config.yaml
positions: "learned"
bias: "qkv"
optimizer: "muon_variant"
decay_shape: "linear"
doc_mask: true
MLP neurons of a small language model. Each row is named by its layer, matrix (up: input weights) and neuron, and shows model dimensions 192-319. Each number is 128 + 32 x the weight over its row's rms, rounded and kept within 0 to 255. Numbers have three digits each.
Before each neuron's rows, "fires in" lists the words (lower case) most often at its 100 highest values on Wikipedia text that the model never trained on.

fires in: "a"
L4.up1385:186182145133112138171122190111073114116108131098177158153135132129159091139135128104183153188144177121154157096106172169164124106122128104141113132117173094092130118168129108083144194112128074128114074123092097091067144058127074166083103140126112122126200145120162078165164067141097133108119118055142094100146085100154149098076128153162136155124141067187033114139135113135161109142127

fires in: "and", "but", "well"
L4.up1812:116096014123142133126145102080156085162061140110132085177117109131138110157110104074104094086111077160137130109132180137173144126136088134160074143083087195070111122174098095128115169132147114101131104098175146135083136077091181157181136147117159103153151129116119087113104105139109117134168064107181089131086117124094093104140088120115164172118157076153070093062087155171146161178169

fires in: "that", "to", "as"
L2.up1964:102151102093156114167145102128129131091125069150109098136115148141101160107101099110165110158132098116132090128158105023123083076208108126206143128176162114128085111160092114128071127104125131141111192125122129211151072130080180167087104112131149111139121153071181089143130107173118157107133099177133133129095184128122177062105098152112158210132130124115128184150088127175152115033079

fires in: "of", "in", "under", "had", "on"
L2.up292:121143068152226149145163106086100136084144123134112128115127113161169088083072167174112087204094137033107113173156193081120141132107170093072141112178138130119082152161148150053119132129124088104135147105175119146114171117068121152137111133136130082131113114139054127145059128150101092152146155105116183171074115132136111118134077138120129132142104156122089167088080151148135118140096

fires in: "the", "of", "his", "a", "in", "even"
L2.up498:066137157152117129131194130138170119127052164213105184130105058134114118132100149161119141177109099070061169110093154129110152072146133096059126177161143050100144153128134154079103159153162148158096068126104074086130145113164167075107108205113097157143123113132164155102158152072097094128172149098110121123115155126136093099163106173143124101130128094121111156070151100101130163144204

fires in: "that", "where", "which", "carson", "of"
L4.up1468:153113119117139068137138100122162121099147102117159141196135131151131127151069100125133121143129133181165148156162126171091117145116089139145070108102115100172000147130170125166168087131146141129091114120124128137171200135137158122143138132145079091193113136118126139115128083169126063183114153143131082137167089099128104116113133169147090092142112173145122133087096108173108175097106

fires in: "was", "is", "being", "were", "are", "been"
L4.up1153:118117132125177143169105132102086099150138144143085116136129168176094080117104047145128155157168085119121144164229093147125128141101147110103140107145116118111079123115110104148122170092159133116080129108169120063143128081114120165134105190130132156136153125124134129133187153164112132150113107124182141007105134126152121125124168173126151127127140164135127132115142167163124148059138

fires in: "to", "by", "from"
L2.up180:130145128136159108141137134096078140130176139127060125094142153125098135128091120103110091137102176158194132152119129131090104152091141117106114112097087135152153166098094097149100125122134118054126140084084102192092150169102158187149156117102182100150168106165131132103098122105178172136188120145155100105123065095078110132129139230067093087136136148162159084148110104090128162133126

fires in: "of", "the", "that", "time"
L2.up967:114166075112152136092089193153147115079135161162128178143119132119098116170126111138074094177146099036160153127124166165163149143152101107154146145038158144127128158208152135086130149081093138138134192107119127149160128136175136119108155115084135106114173144107154125161104088142084071146149129089122099138152059081124058112193125135089076083142094138151090110134117183135177188167154

fires in: "to", "of"
L2.up1630:120119075134157107135074160087113135165163181103095176152138115094112131123170126129116145115154153080072133140133145131123142154120141124155076113130129192115149126117153139167120104135121122118094133136108125202112125149091171141149139100176153137127135149173058144118142079117141136083115155096128065091171167107071203105183137108002142095191132192104062197104177131079156153142147

fires in: "left", "lead", "front", "right", "leading", "south"
L2.up649:178153125182112110136114139119133117154097146099130106150149130099137151155127109145124121115164101155121127138180144203120157150159102150127155116146189154095097176090084182181138126126101165167085192151126133085220115068100094114132127139140135144140097163136173159126134120112144080130158130107153120149142148079167162117106167145134126103147154172134088131163053152145083138094168

fires in: "to", "often", "could", "just", "only", "can"
L4.up382:119103122139146171114136145111097119148178170160092130162188051090126107157151151099114144187103145132059120167120118138131076132105087161145078162126052124120108172132126131134105142149141203136167113128054034102136089071113062096109140138101159089184172138095100091134119158097116157088072170105100156165143139130123117191165129097105159118100121122167156106115091104112139131146072

fires in: "of", "the"
L2.up686:125150095172132141120198091109149128096103164154108111157129141125121040076093125185141191157135148081091127098127068091144182094129181101111151181163133135110190133105163127129068128111183178142122080118080098140074126112155083126170103106103124127098117092133086096154162145112156140159128060127109126123128148158140128145149115065105145149145139121167161117122158098074129128076172

fires in: "of"
L2.up1437:084032080132085165101087242119112091145139134121083184111088118071096099159108125116072146107090093114131099143116138067213139150125118081109173108171138129112205076146127123088156110114091170121110166105131140140133146118194092121147118129119201148120142146125125102183143145087132162156132137098173142092144130161086163154135183097087101161159178114129085167152128153117142100101111

fires in: "with", "by", "as", "on", "the"
L2.up1606:116118181098134134139154158109077136162113123123111130140139144155116141176188137116180154144130150153081142134157119081113154125166119117112136130153105139156182115159103092150137154141087160099112134117139203130118139146135163097092120117164128135173108147167073109119121122129122153120105149180109122143202131133109117115117138129081125163073179110137126118080060121156063132116098

fires in: "as", "the", "of", "backstroke"
L2.up1573:109156126143172119158102139186162129144141134098146070171121116141131087140100123113152127177147085135200130117099106129141112178128090127095119167174100114111155095154147109025125123074098032134173141095094104093123104128103169140147100107146133075138173140144175161126104104175120143121164094079147113127095113098134055100145134136165173078115124197173139116104097154109103132107082

fires in: "of", "for", "to", "was"
L4.up1374:073140129055094180075099091095113197180166115156147105172149117107127144215162051110110069114147118134169077138176099108125152127173159121119040155120157210158203126092146137136166064071128125143126160096099157109127117126145141124066138119131110182149145105215131095136151098124125147133123080117092117181137081163103080110117096177109166119170158128192132182186122158122126145121132

fires in: "to", "would", "not"
L4.up1449:135118140101172139145101198124115097115161151111072057136159107129078147134094154138103129138149090061095128089127154177148074118171116122078055107100109131123034124129149075069101134073152149066146093182114132188130069111065191136114141104074135109104144086102087116123069111155169043133076115197089182112160061070160105171172121156089141213167158123160145154124139092152157143129146

fires in: "and", "then", "was", "they", "also", "he"
L4.up1154:067066153125086124136168098127122128131156121105122116143127161141144148154145149050101110104166097113073171148117061112146100188144037126092146134109111143099096121113114130127167128115144138121074156093188115102190103110148166121110169196170091081109156157146152108113128119115145139098093099111134118175117162121086077113164115143103181164199127046076071154133125102100116112102132

fires in: "to", "by", "with", "among", "on"
L4.up525:127129153105150094120147131104142172122111083133140106133160184124140083162166194136139100102133068144118062129167092129148093130171124126101130135086180115126116055121065137115105129134104180082107155180161198135093129107085104150163105104076131133110132135179183103104142073182073132142135125189144160126098094178144162129127191122185135162180179106180136100114101112153111125149103

fires in: "the", "to", "on"
L4.up1961:151075121095168140123165132127090158074127114113161126108149136147094078137099158155143170084169117086134129137157136138163077078123163094157124078109132107114126097128114131126085176155126153121142127186136218075145141089158108161094172090097128187111123117101132108116156162143143161158094155197135136123157140081114116098138124191141167183118172128143158208139097106103082125105142

fires in: "and", "or"
L4.up1441:127113142104191118100147158145139150102181062126164119163121164150144160143168120110120089121100119117143159121115053102153124158071097189088130164156105120115121080081179087091110147192109146178107144154089105105177103177155083119146163135170151081149128117064145106174119145116109159145107132084145097124150068129163153155123069129171123139054157113071119177072089159157153162148122

fires in: "and", "but"
L2.up1355:147057095064193086082120095152099118123147135134111096115219126116073159175103134122194104164130162094156146149096133182157126152174150188083198116144086105071159108132103103146127169124148148136076075121166113147114087144131104107169143192109129088122142119157182150152088107103078128113134120103098054201080074104128093135098073186088082155119111140115117104092165113154086146147107

fires in: "to", "is", "of", "are", "were"
L2.up363:074141110170145093124147113145125180121137130102061100167059124119094118107091119153098154136118140133084111132163132134077100078126145131068093116145089128106086131056104135161115126124131155132105132098113169134068132101102134136146080116179128131171149119053067095153178094094166167143115145127100131105147146141132167157148148171086178175147169160146156114136148066167097066083164

fires in: "on", "of"
L4.up48:108097132084138157109106064087114077122122145130106208131159122088141062101083147188130188132086097069113087116124139115171117139145071151155154220143157115100150105114118079095122097183124169142114079149128119155088166147147079108186160097139193199191138130132160095123133138127144157084157163138166158087089166138146176140064129142122134105154165126164072099077147079060109078130098

fires in: "in", "the", "on", "of", "born"
L2.up1075:107063150118163158182141158151087094098060163115190121109116096156144128162160118159093170111081141069132138144158096123146154117077149189080153104123180112068153108164122102148170151107162142126173099208160148136133091112095148163109099147098171164239112101101131134114107206140081097195162160088137171118159085125125162180140120101130113111106099126154170161088141116125102143145074

fires in: "and", "as", "communications", "communication", "hatebeak"
L2.up934:114087098093122088145151144108103147136145125113095084100173154140127107118092068093118188079095137121139107141130148138174124112140107128149175150218167119124100137145164186185160183131144165130126106088124193138099108192047147120161103137124112175075159152103162085197154099170146138165167140096164098172057141194150129135093049078124157110161137088163102141113063172065101132144138

fires in: "of", "the", "is", "or", "to"
L2.up803:109186130161112158074144184152067103169130112129098127134123138120095040094140145153017181087125152048089169149137123148128095170120105098090137148135152157142180130120123130152160116166128164130164112052140122145108118101173111161109161116163154085104149150124169125091189115114129121149165149112151174157179094135173147127154146133165104064117151088142137137163173114123103115089164

fires in: "the", "and"
L4.up645:097149119064188156136182102106113124161113143112140122130159080163136080118193144108166079147117149078143146160182121146180131208108134101158149115086128106136165111100075120083119118056194076154140143151118189072125097062145090082098090089164210155141155155186112095131120181186183097125142096048088154118115115158094112129171085096122075074121121133121099070161136118115162132183104

fires in: "to", "as", "of", "part"
L2.up1335:138150100166147125160168126110112126180101124129113189108123118145185079126115136129096159151133151071128141140173152137133126128031094147134146187137073115054126103131128153110121075143188106091088090143150090144078191094159134185135134148092155121150113166124136082036102097119148109162084166150130144081138121133148138139120132087122118110145056099128136117122100169179106154131164

fires in: "to", "also", "often"
L4.up1191:130136140132129127140129117166131087157117156177130138093178176131127109124173110128135139116145149104089156104120164141157158133188120106124117130076091124122090106158044127185105143086130117162123183101146138150142116133128125182129089127131086159124174145117196121073105119147149135107140123187132126107121177128140097169190100150107094109126148179147180154118161093120101150145124

fires in: "of", "lone"
L2.up355:130143110101215132117099152165163130157144109222171128165141152117169073113123140111090109160157107146110087126165127123103095144126127117145175099082153099069175116154109171118120131139127174153096165071112119150117154137140125170100134139109164127161139067049112094100164143104101155125116109061127164074136190080162134142155185164140146132124119143167120170128139125081104165139120

fires in: "as", "time"
L2.up1308:094112110162146152122110158148102150174129144144138193126127143131081119133095101066129143083132156108117130109131074124138054137075115113089134139184142109115130095176187071109094130162144117131116134138103145151080096104168090119083152148100140102152126139124141158196158098154160148113169173137145110104158125128091072161149127118190097068111080132133124125142148142089122098125118

fires in: "of", "second", "third", "new", "next", "this"
L2.up1479:137133107111152120066135137118160149170137175124098121115122090129096057065070160155192128134144097129084110116127152123130106075140115182092145117128096096117171157058156103111103145070133088138079131168149141156139103165099156149108147135109128120049106119095126137098080116100098131184156087033126086103161187124167147096117117130171106119147097195101176120127115119209106111157143

fires in: "of", "for", "batted"
L2.up322:107146121128152136158147140137133147130158168151086108128124160188158179121098146137145125087107060152130094113115137140075185204117133150134125148154115130185125089153142105147137136128116122120162086140159136141135110132180206154122114108077118133184143156105123119134131082095109143154158089125111133070133114131097145138122131079010084132176152199140058172116112103106097076101105

fires in: "to", "from", "over", "into"
L2.up1738:149110107081079076119134180155092126144159176108093126141086122163146114179104072080077165148217146136165104100166148129150168127135073079156098135138114121125140181123129098094141090121126114091110158131052108131133128098151121143113120075147153143157050072141095089087156139152117121157068172154083043146148095100191053114178171150096071144135026163113211154148133075126129117130153

fires in: "her", "their", "his", "its", "s", "go"
L4.up594:150072074113150149134149094112123135111120151123170061047128126153113118129167076147087077112154115090140091122152140129129070066116109148152151139114152161163116098146138087168078119117150103121173079206145132095138132127108087142094125148160153082183125113112115166130123145150173111125085140119156120187117083077192051129144086128143095105111102103111111084180116129061168125109113

fires in: "high", "long", "highgate", "low", "lost"
L2.up1453:109160082106133155138153122170120031169078134110100119164138193128143115132132157108155113151169091108164108110139233103120095134098169107084118106112138162117160129114113167136147106180139147140133180134117170127033153121158148177137159126107142148086122180080156112172195174175123093146082104142084166160167142132141153110111172122094154120115122157148094148149145124107124151123168

fires in: "also", "well"
L4.up2002:078126123095140133106159098091087080124111155197152080205178119179102105173091150127120130114164113130147149204134130151124059118141092107157125149076065106168139140169094159074135124116111086144144119152062130085161169103158178156115084088137131129157136135151127103110131112113114140096153095126139144109067131102111057128118131137176106112136153097065131123171111118084116112105175

fires in: "to", "by", "is", "in", "are", "were"
L2.up1430:108149123148146159134128098133137118137094100096055123104135146113133060147122133083134126065136147094194106128166171091094128143139119144160065109177090142099120137136126096129101137113094147123086145123117193170124074117143138150118077096085120113134118132133124149122123119091145033116095141158093163189121179124144147105110141182092124175131213159133097125112071121171148141111156

fires in: "of"
L2.up844:143150065167153116125173101148113124151143112083029110091147139093137114152141096132127153109176140125153118141114154161137127083132168176129099160104137174052180163176104092132039105088098172134141109161136117133086203186156111109061157080134155138094174185145088117156139130107092110162182065121067087115119094152178114064102156072128118130075139212101098085099124117167130128162154

fires in: "at", "of", "left", "right", "end"
L4.up523:111121132106136134112178095127136127108161133121191122125057064122178120119119148181141105144126100159156127146153149170155121134139146076108101135167121181152158136118092182147115086102079195105123166105145112152121138101109086164089077105136132140170109082154176125119157212171137148173180192121152133144091057112135176098095154114125135095114150112141133145154189168108087154168141

fires in: "a", "his", "its", "their", "an", "new"
L4.up1765:121115091142120101130057117096121101140138133098165151117111120159115137104154168184096093129172131106100149158187125143179104112110147090161113095105129130085132236173170123122120101169160079146117158101082214168091172160112088133096148104108081168107122144056153119110146078148113119097113128089091187165128141089187137159137084115163097192103154215136112151121129146072153204136105

fires in: "was", "would", "is", "to", "could", "will"
L4.up1359:082103085102112135112094085085125132105176124160118133131155122062144110132167125134118090161148058072182075119140108124150114133166152092148157100120130141121095166096121094150098115062101172091128063095073094114089169155126069139116165128134148110118136155156128121083131153087122152123153114082153151140099069121088136164207188170184117204164128126186109184116163166119193140093126

fires in: "to", "wanna"
L2.up215:155108114122153131131142089095117112160113188060132090104160153068119083132143088091066146103110190057068108108131146097122091153146118149170102160089093106194109153121119097125082138132206098085120098117095118164101130130179143152127165077148110120132120149185186100113097140110130126105143113120135130118089174103086129138158143179116115157124126144103108118076094088130138226112185

fires in: "in", "from", "to", "during", "for", "after"
L2.up1253:136165160115132095120081138117160127167109098170071136107147058122070119102157149191117114160157156144174125145142154139102087116196132139085164095143109086150036147127090151101131136116140171100136139082135139155125146114072125148081156123103126087150138166124120091155093133111101163155140192110113126132134117090097105160155179116118125053146178115112181198165133108160130133193182

fires in: "as", "the", "a", "to"
L4.up9:166156116099124107097184160091171104193145115134146163069116137157096109099114122111119112153145106135147090169153122146171116118207152072132060155133151122149110191139110149120108152169133115073122169158111125107080101094070187156076163103054136132155145095103149107105116110137111098105133123145075141073152027212134144148118124110142113104125198134124108158125138110109113131116131

fires in: "in", "on", "at", "from", "van"
L2.up1907:115121115120127068123117187146137138069122151141135121142132134168124061124147162177092117058113129136061053127129158136083110162167104100162129117149204108120105142155156171093100104117133145147159129102155144118062131160086143203090127174143134138142070118145132098117075158127164094138108179184194167157123133159107167145112117101114124179172155160117126076113196143153098125147134

fires in: "a", "as", "with", "part", "an"
L4.up545:163128137139125159130125128129099178161127119112143143075120085114124130098097136079100116105095151138076160097151073109078156103168115146142148121137179090109094122085128117108206129136144100088133164145176116170121095102125130150107120145142128129129099147075133105116136138125133199145161103146099150119110119172087115139159140170103170101142150125201162093149147129087085194130105

fires in: "which", "that", "he", "where", "who", "she"
L2.up1585:119074164127089145122098118166131108138118132093142137135095098113139128015083122084138107119131134090211177124103121078120141127162124182144213130143114127139148086181063122092200145146083134099075117200087133217164096130100098160122183162101130155088144113114101105069105102125088209129107116129170126160139071063139122118178133142155155079105127151108122092124143129142098113146126

fires in: "there", "she", "he", "it", "you", "again"
L2.up58:100107113127147145072155195166187125093125155094117175170067071110097130125153068133155126177133080143102175131031151151134192187101113154113096136150095140094141083131103109116138102166128169087094123137151163157127147150119129159103139144110112108112122066137071089117075116111137142121142131119126116107103089174068129108202111139136171068098139138135178136097153100072106195165108

fires in: "of", "for", "the"
L2.up1054:142073105163192105184153141168122146066099164179151229078097157081137162124128106107136115117101120129137087115152129164128158105162141122136170160169161133128184183146124123123137091139151192107071109111124150158091132138105127170165131107117142150124151148108143112121109177138134117149155126104090085076113112142147082157140168139093148115180111157114104117084126086169114131182130

fires in: "on", "following", "opening", "prior", "lee"
L4.up197:104118103099147151107172118129157107103191140213131105104131100095078123140114153115092058109123089087148094071123158133176148100189114120101120163148103092227126086119134078162128126116130139098162122115115132159077115147131108155087179132173155140141151128135101125131138125162174157154219125099213104072146137101144140171073153098169133183149179127169093128111118149100114036098126

fires in: "that", "a", "la", "this"
L2.up1514:138112156138110154164177078104173114134097073075136097117122094083132134156141144109127159139150126152137156083132078150095138123134106083188116132174133149104137149166061048074121224084117106138141091146081142166058156144199067125096124120037070210105168148085106099097137123138171150080222100133134097101125130111093124126104143128143175168099117128113091058144077094163163100112177

fires in: "its", "their", "to"
L2.up442:177107203143144077161136132126138112156152120178116088155135159199106147164151149131113153163114164161139129090122138180116118164138165146088102106101149143183155136127085112084110118104111166073082158106076135135166111131108172094152091147142074107097124128148158104075122080147140102085088158103030099140161057093195135110129138142153133174149122137091181151130173072195069175109119

fires in: "to", "in", "for", "among", "on", "utc"
L2.up1540:070065120152102099196105100107122172150100160175107153083118150161109129137166141141096081136119107072131090165103120190087138161155212143099130116181103089139200170162137127167111038122087124153127090113134117142147143126118127170115162085105101125131064115156113114131103121192103113168161157147166092164101109079105101175103174153149139088165122159163112154099104110119102111154161

fires in: "to"
L2.up1596:122129082143097146129122129111128177133097119105132107093197103094127151079108141113122160135220141136105119091195062160114132201152065124128161126051139049131110202220103110149142142135208111124130108173092097176110163170128120158123162125138102081114129160188168089094081079200124124134133132132128130112126134113157143161212119095149088148180126077082111159111114069086117128136184

fires in: "and", "or", "round"
L4.up1640:116101146090060123177141099133094139088157109132197159083143108170163091120195079127112117068093133180127153085129186107164139105138133138151164157076089169118137105130133079157099126093173168158161189097110079163065199160151104139195075146195119097132115102105107102142137137146190141125173078122120177204124154136137100071090087173145087165077116093170099165126124158167100145168137

fires in: "the", "her", "his", "and", "it", "he"
L4.up1142:097118112172182166220160147142116133121091192127145102126098169151142122136121104124150188129126145145155170154157123138155137127166129111166095130169146123121146128107165099107134116127096146100160118137155127115119187154168093171164127092157039173092112135130105150144124196134116104128162133005066141112124194180120127150151161151080176105166094203121137146111127066111131143144090

fires in: "of", "with", "by", "league"
L4.up634:162143133160143144144144144130079126147148118140118103061082124097202056161165146109065129147146128119155116182167135043169085090140106162120111154107131144109107115138133130136127129111116167118144126179153133112186086172071167096155102131099152110076114178125143107142139096131132181107110196140088125094069109156211180118124145140149072148104116157104145146115143124110185137148092

fires in: "which", "and", "but", "while", "so"
L2.up1990:136116103093153050106146096060119144120112139111077096156125152160093087180116119131175055126148131157115110142123151115147183166097141138105165080128138187106117123151057118127119168125128157149153125176148075108104120188081080120116159153093138131157113156162208154144073093115126147172136090053133085118161121132027138119058090142145144087105078080156085129134120123167128074115175

fires in: "the", "his", "to", "and"
L2.up416:101143100143113168119154112134129093096204164147112115127103111116151137106152093139117110151114075081096107080119106146144163157222117160131106140144125133161101109137077130084104161139141124118190140086094199147126170151164084156118153152171109144119145110155112083165112164147222064143166105122142109170136160176174084095162143139050100117115116117074128087109173129120181096155143

fires in: "to", "its", "it", "s", "hearing"
L2.up1113:120120140186182130121094140084096127128165149167110084157100155131118072165156109123156172135165095115111128093188078135078128120111111150210119111127091170150132111118095064078124134108111066138158106161112126104121055165105129116128120093162142187156150197153117104099134209134159120124083159123129038145144140119130125088147059117158147144137087133079118099137085117124124123116141

fires in: "of", "to"
L2.up1625:097171182132111090098112123140152152139119134137139127097148152135102083093145184129119163139117090182134188139128103087085147144170157097138113085023128106106151087034158130075121108146117103166148094130142138181156132108203126097100157032077097164079130142153132133190188120071123128151209099116113090165156055128155193128095112080086114127167117126147096180117118100104161121073085

fires in: "he", "she", "also", "it", "scored"
L4.up552:144135103090086094100141102122167147098088085094169084159055137120158093026125164127129136138107151088194098112172151152223178166198129126113137125121053092106113089167148164089134103121109107095159156177164100160126123111147171124054109132085097150115179095181156128070123130207102125170115095117136150085125166149187094191147117148146104188114127130161173150125166144072151113088162

fires in: "from", "second", "robert", "by", "third", "a"
L2.up1652:118124181132072166165105116189135097149141073090120153177150136113145102150094140124136129123133144196134084122154069096129117088150089104126071089139133115158172162134096088168146171090097092150157109107126135132067145127136064183139113093122170231144150116122109161107193107142145140194115135152152070134171083137168118096095159112093138113185093099115139115130024121117112105143089

fires in: "with", "of", "against", "between", "to", "from"
L2.up2021:097155109174062149142182154163129200131099102117109093145123168111130076069136167117094155097143101144128146110135126114120104138131144134152124098125164112133158104121101089161158099076127141155198084129075141122128168129212126119164092074104154155084150139119188090106198140111161137133112163173113124097081118092155120155219170117155136124104162092159151142144104152150144074141136

fires in: "in", "to", "of", "its", "their", "from"
L2.up1448:143137137136100157144145113152143083152193164130166178133169150170133142133166174177113096142137135134145158161142145174101121115149094153125132115095066178126125137133112099054154089144104083117131110080086124120092121152142138149078169116164088110210111143158101159123188150150130079128123101157134121103187070172159137142115098094064087151075107096132139170126151170181130090177125

fires in: "in", "from", "of", "for", "by", "gene"
L2.up462:131086184173094108133141114041138152181192185130062114145117134123116138118146125132127150138084170111168125113094154147104126165061128110139179096165089141157119190121138130115133108129069075093116151125138150094134075121133107104134112139131115148156118068158189150125149130109121118101164118108162157144104140152143096137165121119092145126076165133120151156086120127158142194149147

fires in: "other", "further", "not", "additional"
L2.up443:144110162137150136142123141147090119162139155129077131121146099042145098150114065125167139156168138107152112122157094134109093074139098051152167148142099119079145138124169127160117149105154113110178078147199161110132162108133139166114112066145157177167129134182139155129107148105139135094110127149109160166146082129123150179114075080093061131179157146115138093102145108087088051114151

fires in: "or", "but", "and", "even"
L4.up114:134115194132174156132150128104142174150053076180139156171106114107171127156155126081099119110159116113121118116151087132165123081135145190126149145133158077046100136116126071172104122152147155108111103060062170093130115082052168121101117144178139105113114152100121131151169137132117150094113129056140153110108107152189125066146115129150064151120053109143115086088108132127125173117116

fires in: "for", "of", "at"
L2.up961:106131159103136102201154126130159123125100183133128148071164131106227105123144094102129145142085091137135161161077117141105128137163150155097129086125074083124124101156077143082154103139198191138141148075168174108121156153122110149109122097037159184149164166112150152111095136107183153127121193113101185079106097147119121153128066089154136111156165163104114133064096080143156189097163

fires in: "to", "with", "from", "that"
L2.up373:137079177140103115124125125133156191129132077172137085138135152153091089121139207130124138111124139166198136121163103095143148084164102146145111139089148137124124157120069152109108143095108168171123173118109088184153139138087111170061074107178184120107093112136196112110090025118139184132080114107134126128156117121100127139194200151148140158112172184138154137160141116103106107144140

fires in: "to", "and"
L4.up1569:092132129153151116139083072135105123173156122125136167187096099124114086083146153092136153128114112098118148126097124169110164128123030113075146124104107112072137087124120128142091119161125171108066125153149113078073046112140090134149087099127158111109137107096194120089184112093070150119090119109123123070159081121148158137103141142121132139179067163142138134153180156182079059164133

fires in: "it", "who", "they", "also", "which"
L2.up1182:084158134130102140110129140135106097131139122141132112138154118139101120128120116085082134116137084097096182122127119075130118096132129166144144187104117104126056094113124119145110179086103121134087124079124098135142109121143208133156140247174106151159125153124134140040132104109150101104060144123181204115083119109144107107182177170120104095128119103129111110113156115124107093153075

fires in: "united", "100"
L2.up744:103125176140135141060132117063151118121187099131119110116172068118148192119161149089131116138125070131099142089103075174164104150164081177136141131150100075140083144151052132095168118163100068110217160055193074127119146136125123174139131100181118128152079140146065098120103117099148125137113146104128133165123067117086110153158131182193188175199102123167159158176141147143103106076126

fires in: "of"
L2.up1557:021101125124116169130136042169123173139114111095125133184129133174123101082098147087107131093112198141019184138115109098122106103105065160130117144125150077148172138178174054157119121082151191105183125111109073120152171162156102179176126028128126136109150138113085120125167145141145178123153084157078128117090149116137135156140187136122133145076158105156146126135125108108128130107132

fires in: "of", "commemorate", "depicted", "back"
L2.up476:127125113158136190112169137131127146090130160137153124120150150118147070084088146110126141141153120143103128078115181133100091092092133158115119146151144100150136134106115144133108132115106144127114154125082150163126123175119177086084081142105170159112113128078119153145145169055131132127111078097110170139097202129218132137116085145166162098167145092158098077115137115152133103123109

fires in: "of", "the", "population"
L2.up1934:100154071141140117150162118128172148142128162084137205126106129104103206094117154162115167167083093111172149171072140165136117141111081120104129187135172137010130155111146088086185139146121103126140103159080101182096193127098139133110106125144091127191138134148083128106089130145159110171170105136068158100105168175197116144177112103099129040067157144159142124127162125179162087101124

fires in: "as", "0"
L2.up1040:102154110076109137096148176119111150173094186116109156096153087124124122122207120113113168136157117131085124165159147098161139089146099151118178109105202111148100093117167132102189122179121136074115164096166088119112095101104134146134147114091139151146111107128110129164152113095142111148148149160149159143107169131097118139130171120169096101099142101133138139081100149138111102133129